Weights of a small GPT-style language model, trained from scratch on English Wikipedia.
Architecture: tied embeddings, attention and MLP in parallel.
MLP neurons of a small language model. Each row is named by its layer, matrix (down: output weights) and neuron, and shows model dimensions 176-303. Each number is 200 + 30 x the weight over its row's rms, rounded and kept within 0 to 999.
A block is one neuron, or neurons of one layer that tend to fire together. After each block is what it responds to, as a language model described it from the Wikipedia text at the highest values.

L3.down546,196,180,200,203,178,256,191,226,166,258,238,226,220,147,249,201,163,225,212,228,194,153,195,181,231,237,152,227,202,241,185,220,215,245,222,175,213,230,176,201,192,204,182,196,210,227,237,179,221,194,175,192,248,183,237,171,182,233,189,185,238,195,212,203,214,232,196,205,215,225,204,236,163,184,174,188,149,196,176,197,174,196,210,198,157,208,230,166,219,214,188,201,168,229,245,135,250,161,214,231,176,200,150,205,154,194,203,200,211,220,161,187,165,180,191,244,254,224,206,263,156,226,188,125,165,193,151,259
L3.down1030,164,146,172,206,155,212,227,215,233,172,159,170,186,202,140,212,198,175,205,218,215,236,247,190,220,166,182,248,164,205,154,288,194,274,237,233,170,224,162,217,212,192,195,173,245,155,233,161,210,200,159,259,199,186,200,196,220,193,198,220,202,167,177,144,248,278,259,192,177,217,234,195,186,226,208,203,225,182,160,173,264,232,182,153,200,175,210,184,202,183,163,208,208,176,205,181,205,264,177,248,223,191,169,197,162,173,151,236,223,231,201,198,138,243,238,183,237,202,199,191,205,203,233,236,181,235,175,230
L3.down1033,251,223,243,193,205,182,217,208,206,216,191,218,229,193,204,153,187,167,205,248,172,163,211,175,200,165,212,197,142,266,229,264,154,233,223,195,233,169,180,132,189,199,183,233,216,205,147,196,196,221,163,202,196,206,190,213,177,206,208,155,202,210,161,244,210,175,168,165,234,154,209,230,279,192,176,249,271,204,232,207,194,160,126,177,189,137,252,217,234,202,140,196,260,226,234,197,238,214,197,202,153,244,152,239,170,173,215,232,169,212,199,172,279,250,174,197,195,221,277,231,168,237,222,215,187,165,192,195
L3.down1038,150,228,183,208,195,171,160,218,227,191,192,190,155,208,216,163,217,233,208,218,195,232,135,214,197,215,155,215,220,207,263,186,239,208,197,130,154,181,168,270,248,157,209,169,256,246,217,193,251,244,204,195,206,182,212,197,165,175,178,177,202,225,163,215,235,203,174,209,194,164,205,195,209,138,223,195,242,210,196,204,197,174,212,275,170,165,191,162,216,265,211,200,208,229,244,183,242,133,186,163,223,222,196,244,198,198,199,198,212,224,261,177,281,218,181,204,208,151,235,164,192,202,229,218,233,188,167,214
Responds to: Possessive apostrophe. The apostrophe of a possessive right after a noun, especially in names and titles like Women's, Children's Theatre, Devil's Agent; occasionally mid-word fragments like deployed.

L3.down48,180,228,185,213,224,190,219,165,218,223,143,162,183,175,199,225,216,219,196,178,251,221,156,194,163,263,192,195,244,161,219,191,164,239,236,187,160,188,223,194,221,175,223,163,186,176,189,209,192,207,186,192,207,206,203,229,168,202,218,191,208,179,219,220,170,182,192,211,154,242,168,197,240,212,244,164,200,241,240,216,181,177,197,172,208,209,182,201,205,127,205,175,202,169,181,202,159,256,212,242,230,185,191,204,164,224,224,210,197,216,227,142,257,224,191,199,164,178,247,299,170,218,152,210,165,201,238,207
L3.down257,213,272,134,221,206,202,221,199,177,179,214,239,198,239,190,200,256,215,271,198,131,212,186,178,205,242,204,205,254,205,189,223,228,194,150,200,193,198,206,191,176,243,198,198,226,178,168,214,192,207,192,143,180,217,231,191,219,202,153,203,205,205,201,203,204,219,294,168,223,176,111,238,224,192,204,235,231,191,173,216,191,216,169,194,209,173,212,268,173,224,217,199,211,217,150,187,154,196,190,188,194,154,211,193,227,211,182,194,215,169,170,193,246,159,145,203,220,184,220,167,184,186,265,179,200,192,228,193
L3.down1049,239,224,160,171,203,190,204,245,235,202,184,183,196,210,200,187,152,189,220,240,152,211,163,186,199,182,199,122,233,234,160,231,194,216,225,175,171,188,262,214,193,232,203,190,149,214,205,192,194,257,190,224,216,223,200,234,178,215,184,217,214,217,230,233,199,131,166,233,218,182,212,164,201,188,234,195,198,178,170,237,190,253,237,173,193,160,200,185,227,232,146,179,200,254,178,182,212,182,222,190,210,155,201,202,253,222,218,238,209,213,174,168,184,177,172,211,187,190,178,212,162,221,235,173,210,184,146,222
L3.down1272,199,137,217,205,204,190,200,209,231,187,217,191,214,203,293,201,244,187,198,220,243,207,158,175,239,191,225,188,146,185,194,175,204,199,213,182,146,191,235,235,177,211,200,224,194,209,198,214,223,208,191,188,180,248,191,215,181,196,208,189,198,226,175,179,180,193,211,234,166,157,191,210,174,177,234,213,183,198,184,226,189,173,222,171,251,163,223,234,199,154,190,203,195,220,140,167,216,289,161,225,168,199,214,230,206,215,242,204,149,216,206,214,158,236,210,228,153,178,220,248,166,206,249,208,206,208,259,165
Responds to: Heading closing equals. The final = of wiki-markup section heading closers such as ==Career==, === Family 4 ===; rarely list-introducing colons after "including".

L6.down326,238,193,207,166,250,176,215,181,231,191,195,204,236,144,217,156,198,186,198,186,170,221,196,153,178,204,135,192,208,223,213,175,167,226,188,198,195,201,213,219,173,184,198,241,218,225,167,217,149,235,215,203,160,192,191,210,158,192,177,202,278,218,217,195,164,153,214,200,184,232,140,186,267,203,164,236,227,192,238,177,167,200,196,189,250,178,137,239,269,197,177,187,157,145,263,193,250,201,229,196,198,195,159,166,209,199,135,217,183,198,229,224,211,238,189,183,204,188,139,218,188,196,200,178,212,221,256,158
L6.down501,239,157,173,196,258,197,233,221,239,195,215,227,175,236,179,173,213,216,146,264,217,175,187,205,209,237,145,230,197,215,195,209,226,212,171,174,209,190,184,197,146,201,157,219,221,215,212,212,205,225,244,211,243,214,202,233,191,160,233,196,223,189,214,217,183,215,214,216,171,241,178,250,183,193,190,204,226,173,214,207,213,196,222,190,244,153,220,197,175,198,245,216,168,213,175,191,188,214,199,166,200,209,185,192,185,195,174,215,228,216,172,249,213,217,208,229,184,202,173,188,193,205,167,181,182,180,206,219
Responds to: Before a number. Function words and punctuation right before a numeric value: "Total:" in infobox fields, "around"/"of" before quantities, "No." before chart positions, table pipes before ranks.

L4.down310,166,147,222,215,189,159,168,238,195,176,193,138,200,200,226,237,174,255,178,184,178,175,174,169,242,215,199,184,272,194,233,224,153,190,179,222,194,198,199,189,202,152,213,170,180,277,194,161,205,176,186,165,200,189,281,189,180,197,198,185,217,181,202,182,197,154,246,211,170,193,184,205,210,193,210,186,187,201,219,235,225,201,195,195,205,215,190,214,242,190,196,200,194,210,210,189,183,256,242,185,193,184,212,188,201,219,247,195,227,209,166,210,202,209,187,221,177,237,227,136,227,175,183,216,236,191,132,218
L4.down368,210,216,186,203,244,192,191,224,172,203,212,228,225,212,198,169,205,189,229,226,232,180,213,179,214,258,212,186,237,190,211,169,155,157,232,205,200,234,199,239,199,206,204,188,229,233,245,242,231,203,249,190,177,235,184,199,183,202,170,217,139,203,267,174,186,189,180,211,175,201,198,181,236,203,194,183,187,204,212,213,229,167,198,169,199,199,174,194,203,218,255,172,229,272,161,205,209,178,237,196,199,171,224,199,238,256,222,210,226,237,196,160,242,191,198,192,200,218,167,198,225,170,235,189,200,217,222,210
L4.down426,172,214,193,236,229,197,221,176,211,157,198,197,191,174,116,178,244,183,177,181,223,210,229,169,195,154,196,189,211,203,225,283,201,158,209,197,207,197,165,239,139,175,216,209,194,236,236,250,216,119,197,235,163,241,244,196,188,174,251,236,189,167,164,212,208,220,238,152,191,171,228,143,202,201,212,194,211,125,192,192,199,187,198,177,141,236,210,229,213,187,189,203,208,213,170,202,209,186,237,182,197,244,251,207,199,185,238,195,174,212,241,188,210,242,249,138,210,235,147,223,159,180,185,155,163,203,185,243
L4.down810,184,139,194,199,235,226,158,141,160,211,240,233,149,247,153,169,192,235,178,177,188,205,209,217,225,201,263,196,227,174,194,231,195,190,208,195,191,229,191,227,220,227,243,203,183,194,193,220,224,189,160,208,195,184,181,213,160,208,204,181,179,165,204,156,214,234,245,192,200,146,212,181,168,203,163,178,254,204,153,212,226,224,159,241,185,230,224,212,189,213,188,239,211,117,232,205,218,208,153,132,158,193,203,187,211,200,233,199,219,151,198,230,220,212,217,186,216,205,223,243,170,190,169,243,204,190,221,200
L4.down1010,211,216,211,204,197,224,181,203,183,197,213,178,258,186,204,211,193,175,201,177,214,210,239,219,181,203,198,148,198,148,185,158,182,199,183,204,248,164,193,194,269,216,197,186,244,215,242,237,194,210,204,192,190,220,191,181,199,183,281,206,158,205,241,193,212,172,191,244,244,181,188,208,217,182,170,222,180,193,148,242,237,192,270,212,223,221,216,226,216,214,189,222,188,231,175,241,211,216,232,200,222,202,157,224,164,148,196,210,163,185,224,194,160,194,226,140,178,225,153,215,226,233,184,219,213,206,248,216
L4.down1155,205,216,229,196,251,165,220,191,149,187,196,183,201,209,179,229,241,227,173,225,204,195,183,227,210,243,191,229,208,191,184,183,200,173,230,200,162,187,211,225,237,236,158,176,166,167,209,217,258,175,229,171,157,219,179,153,232,197,208,207,170,209,237,190,211,204,254,220,230,139,168,233,229,178,237,228,184,139,206,230,261,182,201,195,140,226,211,272,209,202,167,175,145,199,169,197,192,211,198,221,234,153,200,239,188,200,187,186,168,207,166,217,264,226,207,222,213,145,241,157,208,205,227,193,223,207,183,201
L4.down1243,187,198,152,244,231,223,200,232,186,231,188,181,226,263,208,173,200,224,206,217,197,199,184,196,218,205,194,272,196,187,227,172,285,264,226,163,261,287,217,194,225,215,185,168,193,221,213,203,190,141,211,194,185,191,232,164,228,253,178,224,130,247,177,178,136,197,201,129,208,227,199,171,209,170,143,224,219,233,180,202,191,244,204,178,196,166,225,212,166,209,224,180,168,219,214,222,167,193,163,221,138,247,282,204,166,179,215,212,209,230,194,179,168,179,180,194,242,177,205,237,204,157,238,173,141,205,173,213
L4.down1256,213,208,176,214,221,162,181,261,210,187,173,236,229,185,213,172,197,186,241,232,209,211,215,192,220,203,168,186,212,186,183,185,213,162,214,203,193,227,147,250,225,229,225,164,226,227,250,249,201,156,249,169,144,235,175,215,222,184,166,211,162,211,282,203,203,151,206,216,187,169,186,184,241,170,203,201,188,168,210,198,226,223,252,166,218,182,223,195,245,266,208,174,217,227,127,212,195,195,190,188,197,153,215,178,203,244,221,195,236,216,223,192,247,196,197,199,205,203,168,225,191,208,230,199,234,190,221,192
Responds to: Wiki heading opener. The first = of a wiki-markup section heading at the start of a line after a blank line, as in == History == and == Route ==, occasionally a table | or list mark.

L6.down166,161,218,226,176,236,201,132,187,167,253,238,198,177,173,183,195,220,196,187,216,187,198,150,176,157,217,230,225,200,190,212,185,200,226,168,188,185,225,177,178,184,198,147,217,231,183,209,192,218,218,239,205,224,203,137,137,160,136,234,169,236,186,232,206,194,206,212,159,183,216,215,186,238,203,187,247,212,202,228,186,222,231,224,235,261,279,186,176,245,238,214,269,234,192,172,203,197,208,220,215,213,237,239,147,195,200,209,200,149,220,159,193,176,211,261,197,193,259,220,192,174,219,190,235,192,176,175,186
L6.down1040,160,275,209,152,184,150,273,174,234,197,197,223,155,160,223,223,126,190,234,200,207,169,214,185,188,172,166,219,276,234,227,204,211,205,199,249,175,207,237,225,241,160,220,256,170,204,148,202,222,193,226,201,182,256,160,214,179,196,225,202,223,201,192,219,192,168,278,198,212,213,185,238,208,189,225,180,174,219,184,235,141,233,166,240,173,193,206,168,205,226,200,238,184,224,187,198,172,226,205,223,175,253,216,160,157,215,153,219,214,217,163,222,210,252,254,152,242,211,206,191,173,231,240,153,241,169,159,225
Responds to: Wikipedia heading closing equals. The final = of a closing == or === marker after a Wikipedia section title, e.g. ==History==, ==Awards==, ===Recurring===.

L4.down49,192,244,220,185,228,241,229,193,172,147,226,230,175,206,223,179,170,199,186,194,196,198,209,197,185,173,200,186,171,201,147,169,216,227,189,186,134,191,223,155,229,137,203,195,185,214,149,189,255,217,184,179,207,210,175,185,196,256,176,185,194,182,173,174,211,182,185,201,149,193,174,196,211,208,154,181,178,216,171,187,198,200,161,219,225,237,213,171,209,167,235,242,197,187,223,259,181,181,230,184,234,243,211,173,177,236,184,178,189,256,225,215,183,252,253,170,179,220,281,227,209,198,195,272,241,219,239,242
L4.down259,187,174,179,179,245,242,220,189,223,193,242,203,203,170,186,261,190,209,140,216,229,219,191,191,192,176,221,188,190,236,242,183,195,225,167,133,179,171,207,218,182,227,203,211,200,197,205,233,142,237,183,195,199,155,283,181,189,211,247,173,197,204,246,215,208,184,195,172,222,221,179,166,197,223,181,155,228,194,159,167,188,190,208,200,174,200,143,223,189,220,192,256,230,206,234,195,216,196,195,205,177,172,172,161,178,169,227,187,284,235,205,183,221,220,214,163,159,255,206,211,233,200,196,245,207,199,195,126
L4.down436,238,207,193,206,208,222,234,229,212,170,197,134,256,205,187,201,201,190,187,184,182,235,136,240,214,213,228,240,238,254,187,170,163,230,163,216,208,162,163,159,191,227,164,199,197,233,194,183,233,236,230,217,230,185,233,184,232,178,194,203,182,140,163,205,194,190,187,201,206,161,117,200,222,188,198,186,183,180,190,235,201,139,148,206,188,204,224,146,172,203,205,178,211,204,211,207,170,219,177,201,223,229,170,228,206,214,184,198,226,206,197,190,133,202,248,198,200,188,206,173,206,186,228,133,236,218,238,247
L4.down639,228,232,182,229,211,152,230,188,243,196,219,174,162,218,209,184,193,170,229,196,232,169,153,161,174,191,186,144,181,248,239,184,180,158,209,221,194,265,232,208,276,152,191,227,175,214,182,202,248,190,201,211,213,228,177,139,185,183,186,233,211,162,205,242,192,183,227,189,160,131,204,198,197,225,184,194,201,173,170,192,177,277,251,195,208,171,127,140,197,234,152,216,189,182,228,209,209,209,264,197,166,259,215,221,169,186,192,212,268,215,191,178,162,233,224,157,185,222,150,188,211,231,196,227,200,177,212,197
L4.down668,182,188,227,253,163,164,211,181,212,225,251,190,208,198,127,201,165,193,190,165,166,233,204,201,237,226,162,144,168,174,212,138,195,199,203,217,226,189,231,220,263,207,171,210,195,212,226,216,250,200,218,158,171,207,173,235,222,208,220,173,213,200,174,183,230,166,239,234,242,153,201,216,158,177,195,258,210,217,212,214,210,178,201,190,168,222,213,128,166,181,179,171,246,153,203,212,203,214,248,187,203,235,187,182,193,251,167,249,250,214,189,180,234,219,248,172,219,215,201,207,175,267,213,178,203,223,180,179
L4.down848,206,217,269,187,177,245,236,192,207,224,208,175,166,195,236,251,158,209,183,205,171,199,176,194,217,225,210,190,214,245,141,177,159,194,168,191,195,172,190,218,194,244,180,195,211,195,159,213,152,177,194,136,158,220,190,185,189,193,216,235,213,220,202,233,195,205,177,190,213,253,208,217,236,209,202,171,202,166,231,188,201,199,248,193,206,188,222,205,218,187,214,211,192,161,150,251,190,262,240,173,196,199,183,179,194,204,198,200,186,195,223,192,225,194,259,175,147,202,208,172,275,191,188,224,259,235,203,234
L4.down901,123,176,180,150,215,301,181,238,209,205,177,177,216,221,204,215,266,234,239,206,227,299,240,165,267,198,191,183,171,134,164,238,137,192,181,233,197,188,151,184,231,212,177,240,138,231,193,136,167,224,200,170,214,201,156,214,193,183,237,263,207,183,188,199,201,218,243,258,187,209,184,148,242,240,166,186,134,191,232,198,217,187,265,200,223,198,206,180,208,165,199,200,144,226,206,190,228,214,199,240,220,217,211,176,215,204,220,216,215,208,212,222,202,211,163,215,180,233,194,221,239,202,211,205,184,198,188,197
L4.down1092,188,177,159,191,257,208,156,183,237,278,186,210,195,209,229,148,200,204,232,191,224,277,212,210,160,181,227,232,116,211,221,244,200,206,185,186,226,194,319,189,208,178,161,206,174,218,182,148,219,215,195,193,163,182,227,284,139,256,239,218,247,257,216,231,207,222,195,190,181,127,181,186,230,184,212,229,206,199,222,189,225,225,188,219,187,168,231,172,199,212,236,183,152,203,208,232,226,251,137,177,204,205,229,163,164,165,216,190,193,196,193,183,160,245,188,180,180,194,195,150,162,257,226,205,176,214,195,199
Responds to: Row-closing table pipes. Closing pipe of a table row, usually after a number in sports standings or stats tables, plus the last = of a == heading ==.

L3.down8,210,213,196,190,207,193,240,190,188,196,155,175,176,244,185,201,218,179,211,188,205,211,217,177,199,201,176,199,179,209,204,170,191,239,202,194,242,207,183,211,195,208,203,176,181,184,199,168,208,184,215,232,140,209,274,203,170,131,200,221,176,159,130,229,159,165,263,214,215,159,218,240,235,136,155,175,170,222,206,202,180,202,216,232,208,238,202,167,195,165,206,197,245,192,155,220,185,155,242,210,193,230,246,229,138,169,182,226,241,200,207,199,138,215,236,215,154,209,204,198,225,240,203,167,246,179,270,171
L3.down114,238,224,168,163,207,240,158,220,153,110,206,199,242,244,174,149,182,205,251,205,208,151,198,187,209,186,213,204,206,185,201,182,203,213,198,213,200,223,262,188,192,201,166,189,234,168,205,201,179,172,141,239,174,231,223,234,197,189,144,227,133,173,206,184,215,167,201,291,147,211,130,187,198,209,180,214,224,191,171,167,212,211,263,196,182,205,132,205,123,207,214,216,209,204,177,211,169,186,173,217,213,233,230,220,214,196,258,192,236,235,175,205,177,214,203,163,174,226,232,204,222,137,181,200,215,226,247,211
L3.down789,166,189,173,206,228,210,161,193,216,251,189,211,226,174,181,168,194,192,219,201,203,202,225,176,227,240,155,159,143,246,168,183,230,238,185,181,190,199,194,165,192,211,180,171,202,213,219,256,186,177,174,213,156,225,161,191,266,193,210,193,213,220,258,230,247,197,199,226,209,214,236,164,232,187,200,235,198,244,199,234,204,214,192,246,244,253,167,175,197,216,207,156,227,241,153,229,204,239,211,232,251,227,184,226,184,187,195,206,211,209,249,259,206,211,200,147,170,198,178,206,188,257,226,175,212,180,208,252
L3.down1050,163,175,187,203,195,173,215,211,240,226,169,161,199,183,198,210,199,215,186,137,173,208,177,177,260,205,151,184,229,183,181,223,237,220,249,172,174,162,221,227,179,138,203,164,249,200,240,204,201,217,141,168,205,165,212,168,241,243,247,203,202,192,161,193,185,146,145,178,228,174,245,186,186,209,225,171,214,222,188,192,192,199,212,213,212,156,237,153,206,196,214,197,259,275,220,128,224,255,234,193,207,200,215,190,162,219,212,215,204,210,216,167,181,190,168,146,185,215,226,208,227,126,225,227,128,175,217,176
Responds to: Wiki section-heading equals. The first = of a Wikipedia section heading after a blank line, e.g. ==Career==, ==Early life==, ===Reception===; weakly some words like of, the.

L4.down149,189,214,210,217,213,170,223,199,207,214,192,212,191,214,161,227,196,222,193,209,183,197,210,209,171,250,199,250,134,175,210,209,197,168,217,185,190,171,172,202,229,176,206,214,241,227,208,219,245,228,175,165,176,192,167,276,158,207,244,253,155,226,170,181,194,251,212,119,198,169,216,196,198,256,212,194,190,168,193,162,194,197,211,198,193,179,189,166,244,142,155,221,226,176,178,234,218,189,156,175,165,206,137,212,207,210,131,198,188,214,221,183,214,191,229,226,240,219,185,229,258,184,133,217,201,207,220,174
L4.down340,210,182,184,170,221,205,222,205,186,171,233,241,206,187,254,206,204,224,194,205,166,220,139,209,241,164,163,186,173,216,188,194,223,237,217,227,190,216,150,194,171,188,218,191,164,220,264,236,222,256,174,190,249,232,236,204,168,175,209,236,173,177,215,209,211,204,191,190,197,150,161,137,213,111,200,200,210,233,230,196,160,160,204,191,214,224,240,251,230,219,205,240,163,205,179,170,206,167,241,225,185,176,207,246,206,206,235,156,220,237,187,237,187,192,216,138,195,231,206,219,209,213,175,186,198,157,181,247
L4.down485,224,156,217,142,214,197,192,195,181,218,254,172,206,184,171,182,251,183,211,234,199,204,163,121,146,222,216,219,181,192,196,178,220,202,248,261,237,180,219,200,237,203,146,213,237,212,225,178,243,169,251,222,149,183,196,179,234,191,168,193,194,133,194,179,148,152,194,220,178,179,168,213,218,205,170,191,229,195,151,162,236,238,175,213,198,172,172,226,249,219,174,204,181,216,207,172,165,223,161,219,183,177,238,155,157,202,213,214,227,229,202,209,258,139,223,180,209,175,169,200,146,149,167,206,219,218,228,212
L4.down737,161,206,270,232,175,190,186,208,237,192,206,218,173,165,141,212,223,187,186,192,212,132,197,221,197,227,183,188,192,181,195,172,271,194,202,207,187,202,160,207,234,169,214,199,235,232,214,188,208,196,182,200,178,170,155,144,246,192,230,195,249,204,141,195,214,147,203,141,205,187,201,221,219,243,231,181,214,192,160,235,209,162,163,154,250,194,140,187,194,188,232,185,230,178,189,230,278,177,201,203,201,206,229,231,193,157,149,205,230,202,174,189,202,149,254,184,242,172,136,163,211,215,176,176,204,134,186,164
L4.down840,205,234,253,170,187,184,208,147,159,234,213,159,190,195,212,212,216,248,219,192,234,248,244,211,203,179,153,226,250,159,202,157,175,224,202,222,225,236,185,220,201,209,189,157,111,168,263,146,203,201,211,179,161,174,187,238,130,195,233,194,209,138,169,192,181,213,228,194,177,204,233,187,172,197,212,186,207,226,181,253,217,180,205,241,205,152,184,166,236,198,219,241,158,218,221,205,231,230,197,269,181,167,169,206,207,234,198,193,157,198,148,235,216,197,219,222,216,189,210,187,175,206,239,206,199,231,240,196
L4.down943,161,230,171,190,229,152,231,135,208,202,246,185,230,271,226,178,215,213,245,209,194,194,224,210,146,204,229,217,186,208,173,227,222,183,244,186,208,245,191,221,192,194,191,211,194,218,206,181,160,183,191,212,216,243,210,148,176,196,163,206,249,222,205,216,214,174,269,267,156,196,161,201,236,198,168,221,205,82,169,191,188,201,227,186,165,236,170,242,201,236,158,219,254,249,205,194,201,220,160,180,156,198,155,263,189,202,191,216,181,196,113,236,209,231,198,255,194,246,217,218,240,201,154,235,185,162,215,188
L4.down987,183,220,174,289,251,195,191,206,217,153,231,223,210,189,184,207,165,193,138,218,190,203,183,151,186,207,185,192,156,237,168,179,198,173,220,195,209,156,191,199,191,212,174,221,223,225,192,227,200,213,238,199,174,214,194,200,184,230,233,182,156,250,175,161,124,198,200,219,129,219,218,156,186,214,205,118,172,178,220,194,222,213,216,207,149,175,188,146,199,152,222,200,156,229,186,175,218,209,181,244,181,208,222,214,231,193,172,204,211,250,290,237,249,200,206,210,208,154,180,202,203,172,227,213,207,218,183,238
L4.down1095,168,180,206,210,197,142,225,238,164,160,243,217,173,231,168,242,177,212,208,205,197,236,170,195,181,198,181,189,174,179,187,237,205,224,205,194,167,248,177,182,197,164,228,204,250,193,239,167,221,216,201,159,229,209,203,250,193,159,191,217,151,185,194,158,172,153,195,189,169,185,162,251,198,202,251,236,252,132,200,174,173,194,169,187,178,243,206,201,224,204,189,178,210,230,193,217,200,166,159,222,181,199,164,182,175,281,157,231,173,224,181,209,193,207,173,199,259,208,190,132,173,219,192,106,209,181,198,198
Responds to: Table cell separators. Pipe separators and short cell tokens in Wikipedia tables, such as the pipe after turnout figures or L in results; also scattered mid-word pieces.

L6.down401,197,224,237,205,224,200,154,188,187,214,187,224,248,222,183,175,207,206,243,195,241,199,196,175,257,249,223,176,201,171,202,218,181,177,229,222,186,155,223,198,221,183,226,194,217,226,192,223,187,164,252,165,159,233,212,191,231,195,166,234,175,208,310,184,206,182,199,201,206,214,191,178,207,145,180,183,160,189,154,222,207,193,209,200,193,205,206,219,192,216,176,223,218,249,182,229,230,187,192,228,203,144,190,241,215,189,200,208,208,246,188,166,214,198,240,189,156,256,196,187,203,214,231,217,202,231,183,227
L6.down931,194,200,222,213,202,220,227,206,199,222,173,219,206,218,169,182,225,253,204,195,200,193,145,211,225,186,231,211,196,198,143,210,202,205,217,227,156,228,180,211,206,244,242,195,155,211,207,192,183,191,221,203,234,205,180,249,201,189,213,193,153,182,241,201,211,283,208,230,170,180,156,240,233,169,178,200,169,128,212,171,218,220,219,150,272,134,200,194,215,182,192,198,227,135,179,181,245,252,202,196,212,158,161,230,210,221,229,199,197,166,220,211,198,221,259,141,152,238,186,236,161,173,162,280,219,202,240,228
Responds to: Wiki section-heading start. The first = of a wiki-markup section heading, right after a blank line, as in ==History==, ===Tournament; sometimes a sentence-final period before a line break.